From a checkpoint of a small transformer trained on Wikipedia: width 224.
MLP neurons of a small language model. Each row is named by its layer, matrix (gate and up: input weights) and neuron, and shows model dimensions 16-79. Each number is 200 + 20 x the weight over its row's rms, rounded and kept within 0 to 999. A neuron's up and down rows have the sign that makes its largest values positive.
Before each neuron's rows, "fires on" lists the tokens most often at its 100 highest values on Wikipedia text that the model never trained on.

fires on: " was", "|", " more", "-", " ", " co"
L6.gate542,200,217,206,237,219,200,201,173,160,192,217,202,215,232,206,221,197,212,203,160,177,177,190,211,213,181,182,225,179,209,167,167,219,213,161,223,236,228,200,214,206,242,193,224,210,181,186,196,251,185,179,209,185,203,201,208,188,227,195,213,165,211,237,167
L6.up542,173,235,217,218,224,225,207,211,224,174,206,216,234,201,225,208,178,217,220,193,177,182,220,165,195,181,197,245,218,179,222,179,215,215,207,214,205,214,207,197,172,219,212,188,213,229,177,233,217,227,186,183,208,220,207,197,202,203,181,160,204,195,204,196

fires on: " So", " down", " so", "Z", " long", " where"
L2.gate25,182,183,212,194,184,251,190,226,191,230,231,200,177,220,200,218,200,204,211,161,152,207,195,230,203,179,156,211,193,157,189,171,204,169,208,208,213,175,226,206,198,182,226,176,201,217,182,196,205,206,194,222,199,186,176,179,221,179,206,211,197,200,192,209
L2.up25,193,178,193,187,158,212,192,221,234,211,225,184,195,191,173,216,254,204,213,185,194,207,214,221,227,215,191,193,188,223,214,161,203,234,223,209,193,183,235,210,197,197,171,167,198,159,195,207,209,199,225,210,214,229,162,200,186,183,207,197,218,199,215,222

fires on: "ry", "ro", "ple", "ru", "re", "vo"
L4.gate500,241,212,211,181,182,227,215,174,195,175,199,180,203,224,175,251,222,205,204,227,158,238,213,148,178,195,200,201,211,232,261,175,205,215,163,218,202,224,221,212,207,218,185,217,191,180,203,202,199,218,202,200,175,196,191,205,197,235,212,193,192,186,171,194
L4.up500,200,248,217,190,195,224,226,199,206,188,179,184,194,204,191,206,220,199,210,207,207,196,212,227,195,225,200,205,215,193,200,166,178,171,202,186,184,195,193,201,208,169,199,225,171,179,187,206,196,221,196,225,198,186,197,227,209,219,230,215,244,191,228,199

fires on: "==", "ent", " ==", "a", "."
L4.gate447,209,168,192,202,215,148,223,182,170,224,163,205,211,193,187,194,157,205,186,177,205,192,186,212,200,233,181,217,194,234,195,227,194,173,229,211,215,204,185,209,187,211,205,219,182,194,218,219,196,170,238,200,205,210,197,220,209,221,190,232,174,201,229,192
L4.up447,219,176,191,178,181,234,221,197,185,175,176,204,198,168,203,226,188,182,198,189,191,188,186,212,198,200,226,207,219,168,175,195,193,202,191,228,218,237,214,199,194,215,199,210,192,181,245,188,194,188,192,213,191,179,182,213,216,192,202,192,216,173,182,193

fires on: "On", " +", "ack", "ward", "ical", "\n"
L2.gate240,187,182,188,158,193,202,203,179,216,214,217,204,224,210,221,227,188,191,173,206,190,196,179,238,172,220,213,187,219,184,221,196,210,175,223,193,176,208,204,238,196,200,179,199,211,241,196,179,188,191,209,192,204,157,194,178,195,194,215,185,203,184,183,187
L2.up240,209,163,182,158,176,183,212,211,208,190,201,220,210,180,199,247,194,210,201,194,199,203,182,220,186,197,212,199,189,185,199,202,193,223,210,214,193,166,203,242,203,168,207,203,178,217,184,199,195,183,207,214,184,176,180,186,188,189,246,196,163,201,216,164

fires on: "im", "\n", "ite", " had", "ver"
L8.gate6,210,226,155,206,196,212,225,206,198,193,183,165,190,196,223,198,195,184,218,222,188,191,203,190,205,241,214,187,229,189,218,209,187,191,200,205,193,203,185,205,198,196,192,213,208,213,140,231,196,252,147,202,162,236,207,207,186,185,194,203,195,181,207,231
L8.up6,224,226,191,187,190,202,204,202,219,208,201,222,188,195,220,200,242,212,203,208,227,197,229,191,171,205,176,217,194,211,204,169,213,163,205,227,220,192,188,188,213,230,204,209,212,241,227,173,169,182,167,170,223,207,197,184,200,192,207,216,231,181,230,202

fires on: " st", " St", " West", " Street", " County"
L2.gate567,212,202,210,212,209,222,202,225,221,202,169,175,177,210,214,213,219,167,192,211,213,210,197,232,206,143,209,232,212,179,199,206,191,208,217,210,180,205,200,181,215,214,187,182,196,182,215,214,163,183,212,231,210,195,206,189,209,192,242,162,223,184,205,188
L2.up567,187,233,216,187,200,169,206,142,223,198,197,181,190,188,236,187,219,236,179,182,239,189,221,234,193,185,240,183,195,182,206,190,187,194,204,174,206,210,250,180,204,204,185,216,213,196,224,194,167,193,193,219,193,192,209,199,203,200,184,183,178,203,202,219

fires on: "k", "ni", "an", "b", "vo", "re"
L8.gate354,210,217,196,235,224,200,229,194,203,214,185,191,167,223,178,205,242,207,204,218,192,199,189,158,158,205,180,225,155,205,218,186,195,194,165,189,181,202,197,178,209,216,222,194,201,191,206,192,204,215,203,212,211,184,181,203,224,218,223,206,216,208,198,200
L8.up354,199,158,184,200,187,179,188,165,229,224,211,242,182,201,194,221,225,210,192,195,174,209,264,206,174,213,188,206,211,204,174,179,213,192,196,218,199,189,248,207,203,175,215,230,193,182,218,191,180,189,189,189,213,177,198,197,229,201,182,218,253,199,157,191

fires on: " mi", " took", "C", " take", " up", " run"
L2.gate178,174,201,207,185,195,187,223,180,180,189,196,250,211,208,206,182,178,206,197,197,178,212,178,189,196,166,198,203,189,195,181,229,211,204,190,217,203,181,219,175,203,187,203,155,238,191,259,195,190,164,170,217,197,219,185,184,183,188,197,171,216,202,196,183
L2.up178,213,192,188,183,203,217,164,154,194,215,226,217,201,171,185,177,218,178,215,147,190,160,209,219,196,210,203,193,192,193,209,197,208,163,198,219,201,192,196,171,172,160,204,200,198,208,205,197,211,212,204,227,237,217,164,206,196,167,169,210,211,181,219,217

fires on: " pre", " st", " feature", " St", " Th"
L2.gate111,192,205,221,207,255,205,198,209,161,210,167,188,200,190,202,224,171,196,175,249,187,202,176,185,180,180,189,194,150,172,200,216,178,197,209,200,192,213,204,212,203,187,173,202,179,202,214,176,154,174,195,220,183,231,225,162,219,208,187,207,209,187,225,199
L2.up111,205,218,230,227,217,193,180,190,222,199,170,185,219,175,225,202,180,187,197,182,202,196,198,193,187,159,207,218,221,186,153,197,182,180,212,209,227,213,201,187,220,201,207,212,218,212,201,198,182,204,201,189,226,213,212,181,214,193,182,186,160,194,251,213

fires on: "se", "M", " Se", " N", " Mi", " Cor"
L2.gate560,209,227,204,194,212,196,239,171,164,194,237,169,217,191,197,194,208,202,228,176,219,191,206,206,207,200,208,190,229,195,191,249,215,153,193,216,199,216,192,196,177,186,230,210,174,187,223,166,228,184,213,223,214,191,206,192,182,191,165,208,204,217,220,209
L2.up560,192,201,209,188,206,200,220,172,195,200,169,212,192,185,181,232,197,158,206,206,175,160,229,173,170,177,210,133,218,186,194,218,189,216,214,183,180,187,202,187,204,191,224,209,222,211,179,175,172,193,224,217,207,215,199,189,216,196,187,220,221,189,170,212

fires on: " and", ","
L9.gate364,217,212,192,200,235,191,220,142,196,201,201,199,230,167,214,213,215,239,191,209,211,201,185,165,214,149,225,220,203,208,189,215,202,163,210,192,198,202,173,180,189,229,196,212,196,198,200,211,225,163,206,204,156,187,222,217,170,226,199,191,226,203,222,229
L9.up364,189,215,201,183,162,222,206,199,195,216,194,220,205,162,198,218,217,196,216,222,222,199,198,185,176,179,240,185,239,213,189,204,208,223,207,180,168,220,161,199,215,184,219,208,181,192,184,202,218,238,199,210,210,239,245,226,181,221,247,176,199,187,196,219

fires on: " Ka", " Se", "se", " Ke", " She", " Ta"
L4.gate418,195,174,167,190,216,211,212,198,198,205,185,166,207,200,188,197,210,209,211,200,168,171,226,187,211,192,195,186,204,165,171,195,225,184,192,196,236,204,215,200,201,217,230,175,215,202,195,212,223,171,193,225,230,208,236,204,181,191,211,216,182,164,188,215
L4.up418,205,205,203,187,236,192,235,173,187,230,173,161,209,196,229,176,173,157,184,224,204,160,185,194,187,152,203,206,213,210,204,224,234,213,179,210,192,201,198,155,204,194,214,231,194,193,246,196,176,218,229,189,202,223,202,198,211,185,195,206,233,190,225,225

fires on: "ce", "–1", "en", " record", "90", "hi"
L4.gate51,188,188,159,202,150,200,205,218,200,196,205,231,174,183,173,221,208,176,201,197,198,189,217,190,170,197,200,188,175,223,199,228,217,186,177,230,219,207,199,216,160,203,194,222,214,197,217,230,250,187,210,233,200,206,234,219,208,197,201,176,201,199,201,179
L4.up51,224,194,194,225,218,169,205,196,183,192,160,199,215,220,233,192,182,204,195,210,208,172,194,214,210,215,225,202,219,230,218,172,216,180,198,214,203,208,175,233,192,212,220,200,167,204,207,227,175,189,158,210,209,211,207,214,210,232,226,203,187,178,165,212

fires on: " Bu", " As", " vi", " Bur", " Country"
L6.gate215,209,193,176,184,174,202,206,187,161,227,180,222,209,203,219,213,225,153,191,210,226,175,196,226,217,179,178,201,151,174,213,195,194,183,237,205,197,195,197,223,251,197,217,186,199,186,180,178,216,189,168,223,207,192,194,188,178,167,232,217,158,199,211,226
L6.up215,180,199,186,199,203,215,204,221,198,194,195,195,219,183,226,225,195,213,178,239,161,233,218,214,179,185,170,168,207,183,213,241,210,171,218,175,188,185,203,194,226,179,198,190,182,182,222,215,205,203,227,198,180,229,210,173,219,223,188,218,211,207,195,175

fires on: "G", " Go", " Sch", "K", "ö"
L2.gate130,195,183,208,194,217,226,205,191,152,207,203,193,188,175,201,166,157,221,174,228,210,218,220,205,171,209,207,202,210,181,148,212,185,196,191,218,203,186,207,192,207,190,209,230,213,210,201,213,179,210,242,179,214,196,196,194,205,189,232,221,197,175,233,236
L2.up130,191,160,209,192,210,199,201,210,192,199,238,227,182,164,211,212,210,193,191,184,189,221,215,197,187,196,202,154,183,204,152,191,173,219,182,195,197,190,189,199,195,211,210,190,209,193,219,199,217,231,226,206,224,230,219,198,237,188,216,179,222,186,238,198

fires on: "ad", " head", "ro", " Ad", " end"
L9.gate215,196,206,195,231,221,199,205,198,211,237,222,218,182,204,188,228,213,222,214,204,178,213,177,196,198,205,167,178,191,215,173,232,181,194,183,166,226,221,212,168,213,185,219,198,178,165,192,209,223,178,235,210,172,185,203,194,203,191,184,207,177,204,209,205
L9.up215,191,212,200,189,188,191,211,202,175,202,233,225,220,201,213,196,159,195,176,211,187,218,180,227,172,202,188,178,197,211,155,181,179,210,169,194,182,215,225,187,229,204,225,192,167,197,183,177,205,179,182,156,237,226,185,158,191,174,218,205,231,178,174,197

fires on: "\n", "S"
L6.gate533,171,228,220,134,218,189,198,219,188,192,204,215,199,197,205,270,212,190,198,220,192,161,179,184,196,212,198,192,202,188,212,210,171,224,192,210,185,206,209,223,210,207,215,205,216,188,190,196,219,158,216,220,187,207,207,185,201,186,208,200,204,187,189,167
L6.up533,194,201,209,162,226,197,213,224,197,175,197,198,200,194,217,272,225,167,196,216,206,211,190,191,188,226,201,196,205,203,219,239,194,213,175,209,186,231,201,229,194,202,207,213,211,200,212,202,231,179,260,152,198,176,197,173,224,209,201,233,191,165,186,180

fires on: " United", "'", "ub", "y"
L9.gate68,240,203,187,205,220,190,197,206,188,185,215,206,198,230,217,161,221,219,168,201,189,189,173,194,182,208,125,197,194,203,203,213,189,174,196,224,205,215,186,210,235,220,212,219,225,191,184,209,185,172,171,193,217,185,239,157,214,197,208,188,198,207,219,203
L9.up68,224,206,174,211,214,215,227,187,185,184,188,221,205,225,182,223,207,205,215,235,168,177,146,152,244,245,177,221,189,201,170,212,198,199,212,223,197,206,218,184,171,194,176,211,199,196,211,214,214,179,213,169,168,195,183,216,198,202,196,209,150,185,220,199

fires on: "C", ";", "A", " United", "19", " who"
L2.gate153,196,212,228,200,234,219,198,187,196,218,191,184,222,186,217,183,197,220,178,167,190,193,189,232,208,201,208,233,219,208,185,229,198,185,196,195,215,167,198,197,214,208,207,174,261,184,207,237,217,202,193,229,192,173,170,212,206,216,211,228,231,226,197,166
L2.up153,191,183,168,195,173,208,223,224,213,184,225,215,185,219,189,188,207,198,158,235,204,207,202,186,182,224,183,167,206,185,202,194,177,235,191,204,200,227,199,206,175,247,215,149,191,177,207,151,156,225,179,171,180,193,202,196,199,190,205,174,197,208,206,183

fires on: "-", "er", "se", "th", "o"
L8.gate462,202,216,200,178,228,216,170,198,178,194,222,231,221,197,211,185,191,223,221,198,195,197,173,208,222,168,214,192,194,199,218,183,207,200,218,178,200,256,202,169,217,217,200,215,200,209,218,219,170,213,171,215,203,194,199,206,241,211,196,215,217,166,167,198
L8.up462,193,221,156,167,164,206,227,170,184,190,218,209,216,199,213,188,188,225,204,198,226,195,206,194,187,209,227,206,195,205,189,185,188,197,216,186,186,187,206,226,219,187,181,218,178,201,216,208,186,185,204,214,182,202,204,198,192,177,238,198,220,222,214,192

fires on: " Ne", "ge", "ö", " Sch", "ä"
L2.gate186,201,179,208,198,207,165,196,169,172,203,165,175,168,194,188,191,187,166,200,191,208,157,212,217,185,166,222,195,205,190,193,200,198,167,199,169,205,185,187,166,216,197,187,219,184,200,190,200,226,207,183,211,181,231,171,187,210,228,220,199,199,164,195,227
L2.up186,182,185,205,188,176,215,246,204,231,166,197,198,191,147,191,217,196,216,188,211,185,188,202,192,184,194,207,173,208,226,172,155,195,202,210,206,172,201,200,196,197,221,217,202,196,173,244,223,209,219,221,167,234,187,207,181,237,217,188,184,206,214,213,226

fires on: "cc", "ing", "ci", "mm", "c", "ad"
L6.gate127,196,242,167,188,223,221,212,185,195,212,190,165,213,195,212,211,205,227,215,194,190,196,204,193,231,182,176,202,189,218,207,171,202,217,180,220,212,200,211,185,181,213,180,218,199,201,196,172,244,169,198,233,166,218,154,213,170,230,179,196,198,200,203,204
L6.up127,204,210,213,179,205,161,188,240,234,211,224,211,185,204,167,228,208,230,200,203,166,217,174,176,215,185,182,192,195,185,224,217,214,204,185,204,218,164,204,179,195,195,205,179,157,208,188,197,201,197,165,251,215,232,205,231,203,209,191,189,206,254,172,183

fires on: " also", "ly", "ally", " Ja", " later"
L4.gate429,195,207,215,253,206,214,214,208,204,189,215,177,184,186,191,193,223,184,233,181,166,193,205,174,183,205,186,205,190,189,194,195,190,220,187,235,196,232,195,168,210,207,233,219,200,197,172,208,245,222,210,229,190,205,178,208,192,221,223,171,178,209,240,200
L4.up429,218,199,193,205,200,215,204,175,191,199,178,226,178,222,181,186,227,194,195,194,157,227,206,220,206,204,192,192,223,216,182,196,215,217,221,172,151,235,185,177,185,207,215,222,195,193,211,165,200,208,211,232,147,228,196,223,216,188,243,210,185,193,194,174

fires on: " Ad", "ad", "D", "id", "and", "duc"
L4.gate325,211,197,192,201,208,208,203,153,202,204,235,224,150,191,181,231,226,206,249,181,198,197,221,199,164,208,242,203,212,190,198,235,229,200,160,201,192,195,216,194,186,166,225,170,217,196,187,200,194,156,189,199,192,206,168,217,188,202,166,223,173,216,202,199
L4.up325,191,240,191,205,207,211,198,208,205,203,211,205,211,156,188,201,179,188,182,209,220,168,200,182,204,205,196,210,187,199,194,218,203,181,168,204,212,198,195,176,184,212,207,219,188,152,193,192,198,187,185,189,232,198,183,181,229,188,237,197,179,209,234,219

fires on: " and", " (", " as", " or"
L8.gate266,225,245,216,208,147,217,226,183,184,224,208,171,189,188,180,175,210,199,174,166,216,202,190,202,214,199,183,198,206,201,185,235,204,204,193,212,199,211,205,213,215,217,181,215,191,196,206,218,211,196,200,177,175,210,207,189,165,216,206,142,226,219,222,176
L8.up266,180,209,203,185,180,210,243,236,185,213,177,218,222,184,184,228,221,210,175,187,194,227,196,193,156,155,219,176,218,239,219,227,199,164,217,214,167,227,194,201,231,201,191,198,225,207,212,203,199,218,200,233,209,204,223,215,193,226,170,156,218,196,203,222

fires on: "'", "el", "all", "y"
L9.gate14,194,209,194,183,235,226,178,199,178,223,219,155,221,191,202,162,239,217,191,228,174,211,180,198,184,201,180,195,180,222,218,217,176,191,212,197,200,208,189,210,213,168,202,207,234,175,209,181,208,223,208,212,185,197,189,181,193,198,181,191,194,192,201,207
L9.up14,211,236,170,210,219,197,201,188,169,219,217,190,149,202,177,201,192,195,189,214,160,211,198,222,194,228,199,198,165,214,203,195,198,209,221,183,220,212,205,207,176,174,204,203,204,209,204,239,187,186,184,188,179,194,186,177,181,225,213,218,195,180,199,184

fires on: " \"", "-", "["
L9.gate387,185,193,180,162,238,213,207,197,199,172,197,193,193,214,195,192,189,230,206,228,218,224,199,219,201,202,228,198,182,212,177,193,182,226,176,187,202,191,217,175,186,195,196,204,186,191,187,207,208,223,193,177,212,192,186,189,212,190,242,185,235,203,217,167
L9.up387,202,221,209,188,201,209,242,160,177,213,228,215,198,210,194,155,212,207,217,200,164,191,214,197,171,203,201,192,223,207,184,196,202,210,188,216,196,189,213,202,201,208,177,203,223,213,208,207,213,172,186,167,210,205,234,203,193,169,209,228,216,229,268,215

fires on: "man", "con", "cu", "on"
L8.gate148,219,212,208,201,218,183,166,207,167,187,223,217,193,198,209,194,149,176,200,200,186,204,194,223,222,188,221,211,190,193,197,198,214,205,197,188,195,167,194,180,182,208,218,185,205,230,176,198,207,157,178,192,211,205,195,231,195,208,174,180,211,209,199,200
L8.up148,179,195,165,207,198,186,198,190,209,208,181,206,215,191,172,184,216,217,209,188,234,212,216,160,205,178,222,213,236,220,162,222,171,205,217,185,189,192,230,181,242,206,227,230,177,184,213,172,178,208,192,195,189,149,198,157,247,210,207,221,185,214,176,176

fires on: "ip", "v", "p", " Sp", "air"
L4.gate446,190,210,165,213,209,215,247,183,156,234,175,193,217,217,182,220,177,172,229,204,198,189,165,214,194,195,198,198,220,208,180,192,175,173,222,193,173,191,234,187,213,227,201,235,203,170,196,203,238,176,226,217,187,221,215,194,226,192,203,175,187,211,219,215
L4.up446,201,185,193,211,214,203,226,222,212,166,202,224,167,225,196,182,198,189,227,148,195,191,158,192,215,170,233,225,207,184,181,224,203,197,226,209,206,212,220,201,176,170,211,195,182,195,192,168,165,208,168,190,221,193,206,191,232,177,209,150,199,183,229,220

fires on: " Russia", " collect", " trans", "at", "BC", " She"
L2.gate4,151,190,187,206,194,201,153,223,207,207,155,193,226,191,214,184,132,193,172,223,207,193,220,195,204,198,158,168,216,171,200,227,196,200,193,167,207,190,222,204,209,176,196,227,198,197,191,195,191,196,168,234,208,212,223,224,170,221,211,194,239,147,208,197
L2.up4,213,192,226,201,233,186,165,195,201,222,214,191,198,199,217,237,228,200,228,186,196,202,219,240,198,205,163,221,193,184,207,190,202,162,192,190,218,215,208,221,203,195,194,231,186,186,214,198,208,182,202,225,212,204,198,212,221,204,215,216,213,190,190,200

fires on: "\n", " ex", " which", "oc", "ut"
L9.gate383,214,149,217,162,204,213,195,172,230,235,240,198,205,188,185,241,203,171,219,187,183,197,213,200,199,212,198,191,204,199,203,201,179,223,178,221,225,216,181,183,207,208,183,205,204,143,196,182,212,203,209,222,195,206,205,216,192,180,203,200,189,195,191,199
L9.up383,195,170,235,210,243,218,213,207,202,214,235,203,216,197,208,234,202,181,210,206,214,214,138,224,185,199,194,194,202,177,179,199,187,199,195,195,199,206,239,169,203,190,157,201,201,203,196,175,187,188,218,186,210,203,187,203,196,187,231,214,202,140,188,204

fires on: " Gu", "gu", "I", "V", "ev"
L2.gate179,188,193,167,188,197,238,205,222,223,233,198,225,192,173,184,188,172,178,208,199,217,208,187,200,189,180,159,179,185,191,153,175,203,216,218,207,193,214,203,181,178,181,184,200,219,208,172,219,183,178,208,235,186,226,222,186,202,221,202,172,215,183,205,194
L2.up179,222,189,175,230,188,218,183,205,199,207,206,231,214,200,206,199,185,223,169,248,190,213,182,213,184,229,193,206,196,196,229,196,208,178,212,236,190,215,197,203,196,231,207,211,200,198,179,207,252,212,187,171,192,243,254,219,227,171,190,202,223,195,224,205

fires on: "'", "li", "ul", "l", "el", "e"
L8.gate282,190,213,253,206,170,194,172,209,196,185,201,242,193,184,211,191,216,206,240,196,203,214,213,222,208,193,190,189,170,166,217,202,193,188,228,194,190,215,197,201,189,214,224,222,189,204,208,221,196,191,202,205,217,200,195,166,210,182,230,195,170,216,205,184
L8.up282,235,187,193,178,198,199,191,230,194,181,196,195,240,204,187,213,174,216,182,200,249,198,177,193,195,171,181,147,168,213,216,143,190,225,207,186,195,220,185,229,214,202,174,241,185,236,173,176,196,198,223,172,203,207,171,204,170,218,199,208,193,195,185,188

fires on: " state", " States", "S", " State"
L2.gate190,203,217,203,237,204,204,180,208,195,209,187,164,219,210,225,169,220,210,214,218,229,230,205,211,188,164,179,193,199,192,227,204,183,195,196,224,202,247,197,207,230,215,184,203,199,194,170,234,192,188,201,190,193,183,232,200,208,165,206,197,192,171,209,201
L2.up190,212,208,201,203,213,195,192,198,195,212,188,191,193,186,178,216,188,170,192,209,151,186,193,184,185,239,187,204,210,235,203,191,197,193,200,197,216,233,215,199,185,236,216,205,205,199,195,213,155,168,205,137,244,220,212,171,216,202,199,211,208,202,184,195

fires on: " ", ",", "al"
L9.gate108,168,241,241,190,209,231,200,183,181,198,221,212,198,191,185,174,199,210,221,204,170,172,200,209,229,181,211,202,221,187,190,173,196,172,193,184,198,230,174,219,183,209,158,224,193,184,192,191,208,185,202,220,152,209,203,195,187,216,211,216,191,164,223,199
L9.up108,216,187,165,212,226,199,182,193,225,193,223,196,228,205,193,240,233,174,185,201,195,173,200,204,210,195,191,220,217,140,223,201,203,212,152,179,186,211,200,188,196,198,207,193,244,230,196,238,217,196,187,215,166,222,182,184,199,186,210,201,225,196,174,191

fires on: " In", " in", "et", "In", ",", "in"
L6.gate24,219,212,208,176,180,209,221,207,212,203,183,191,214,191,173,171,224,229,211,192,203,197,163,172,179,152,205,193,214,183,195,205,210,217,165,196,174,174,185,210,204,215,207,204,195,206,212,214,173,194,188,210,192,203,204,242,166,157,182,187,163,222,236,226
L6.up24,222,236,215,168,204,214,214,191,181,222,249,229,237,198,230,201,170,184,219,220,217,168,205,165,190,176,191,159,208,210,163,207,207,199,190,163,171,204,163,201,221,211,254,192,213,218,217,185,212,213,170,233,189,223,209,225,203,187,171,184,195,214,237,202

fires on: " =", "-", " w", " do", " ("
L8.gate233,184,224,169,196,181,222,210,217,201,196,189,207,203,193,208,193,187,214,197,176,181,201,176,208,163,177,201,185,222,186,211,203,196,222,187,188,179,209,212,207,219,224,189,187,216,176,179,194,214,205,188,204,189,181,197,224,201,221,195,173,174,193,226,209
L8.up233,152,194,187,191,194,221,193,228,175,216,188,197,207,168,177,198,193,240,189,177,176,186,226,222,188,178,186,209,243,206,222,197,180,214,166,164,170,193,252,179,225,212,198,190,207,194,162,197,207,210,205,219,221,195,199,239,202,232,161,223,191,173,220,216

fires on: "re", "ho", "ri", "emb", "ci", "ur"
L8.gate270,210,220,209,194,191,170,212,174,173,222,201,205,200,166,167,193,205,178,210,189,233,172,197,200,210,202,177,183,246,229,216,193,208,141,167,204,200,213,176,223,204,189,199,180,199,208,194,202,221,161,178,193,182,189,217,178,173,213,214,208,223,189,232,208
L8.up270,194,215,168,219,170,204,210,193,195,195,190,208,192,198,202,217,227,191,196,217,218,222,218,190,201,222,174,207,210,233,197,205,221,179,198,185,185,184,174,224,211,198,201,212,222,224,188,214,199,202,173,188,206,207,204,177,167,194,195,209,200,240,179,186

fires on: "gu", " Gu"
L2.gate277,197,198,214,177,211,202,237,175,186,199,155,222,198,211,195,215,172,176,198,230,190,208,201,200,220,190,204,181,205,219,242,217,189,209,195,174,180,174,193,155,179,204,201,206,209,190,216,245,207,163,162,168,207,230,250,166,190,194,203,173,212,175,178,219
L2.up277,195,190,182,176,220,234,212,216,182,222,193,197,211,149,198,207,179,204,225,205,216,180,199,198,196,193,213,189,189,225,224,223,217,191,219,187,172,215,214,164,164,155,232,222,175,185,194,192,184,183,170,212,231,223,211,195,182,213,192,176,217,164,255,235

fires on: "ad", "id", "ly", "ated", "ally", "ed"
L4.gate95,209,195,184,220,183,205,202,198,193,222,214,172,223,183,192,204,189,158,227,204,179,181,210,202,140,198,254,200,188,190,186,208,175,217,192,177,205,206,168,199,202,204,230,216,196,194,197,195,216,204,179,211,178,217,219,228,221,183,209,174,193,214,167,221
L4.up95,208,222,176,219,188,230,196,163,201,197,228,210,202,207,217,203,175,177,182,183,194,226,197,186,238,194,217,185,199,209,172,199,174,211,203,167,198,225,197,181,221,221,211,192,186,198,233,198,181,178,187,196,210,237,207,198,228,180,235,181,226,210,195,239

fires on: " K", "K", "V", " Ka", " Mi"
L2.gate386,226,203,195,211,171,204,175,209,198,181,208,198,196,170,183,166,182,184,204,223,195,223,233,195,162,213,198,174,196,203,189,193,165,176,225,231,188,214,188,204,209,203,235,191,191,209,197,201,180,209,144,212,195,204,202,180,184,209,228,176,180,163,215,199
L2.up386,192,159,228,200,215,202,197,189,244,193,195,192,206,213,170,207,174,189,197,202,205,205,189,242,183,187,216,198,193,218,190,224,217,219,235,204,195,201,220,190,197,149,197,221,216,194,202,214,218,192,199,224,199,193,204,212,207,167,197,171,169,196,197,233

fires on: "ist", "log", " result", "ung", "er", " person"
L6.gate269,159,194,186,221,226,194,196,192,197,190,187,213,195,199,207,212,233,157,203,187,171,188,211,212,219,175,173,220,174,180,193,226,203,223,183,193,219,212,209,228,176,249,210,197,215,197,206,203,220,195,198,171,203,214,214,173,205,208,223,180,191,215,194,175
L6.up269,206,202,234,202,238,185,191,193,173,212,191,216,214,182,206,224,234,206,216,197,180,218,220,217,201,183,196,207,213,217,227,187,215,186,208,188,215,204,191,192,204,216,183,196,196,214,218,206,208,200,196,183,211,195,218,189,227,257,213,244,231,209,183,181

fires on: " and", "\n", " but", " even", " or"
L6.gate142,158,204,220,190,182,195,205,170,181,213,198,188,202,206,202,182,219,207,194,173,183,190,188,158,202,170,181,195,195,191,203,186,191,203,213,204,199,200,194,167,234,197,182,188,233,195,166,195,238,168,207,227,143,196,199,234,186,207,168,183,173,203,170,187
L6.up142,164,214,245,231,184,215,191,189,169,154,170,179,193,215,217,211,225,190,180,233,205,183,213,200,200,203,207,194,214,202,180,220,183,198,202,194,205,212,196,180,209,172,212,206,185,208,186,216,224,234,215,185,164,208,203,202,198,195,201,169,194,216,212,198

fires on: "gu", " Gu"
L2.gate504,195,195,183,186,179,225,229,215,205,207,169,200,206,226,196,170,178,230,220,230,196,225,203,202,185,208,200,220,187,194,223,157,212,200,202,214,174,210,187,213,155,209,185,191,218,180,215,222,204,214,194,188,182,209,246,170,196,179,216,192,244,165,216,199
L2.up504,181,165,219,178,193,214,226,226,220,232,179,212,203,194,196,184,194,210,185,234,196,177,193,185,187,240,220,212,191,214,208,193,221,173,212,179,191,201,182,169,198,180,238,192,212,176,195,252,209,198,200,207,193,228,222,194,218,186,216,180,198,141,207,217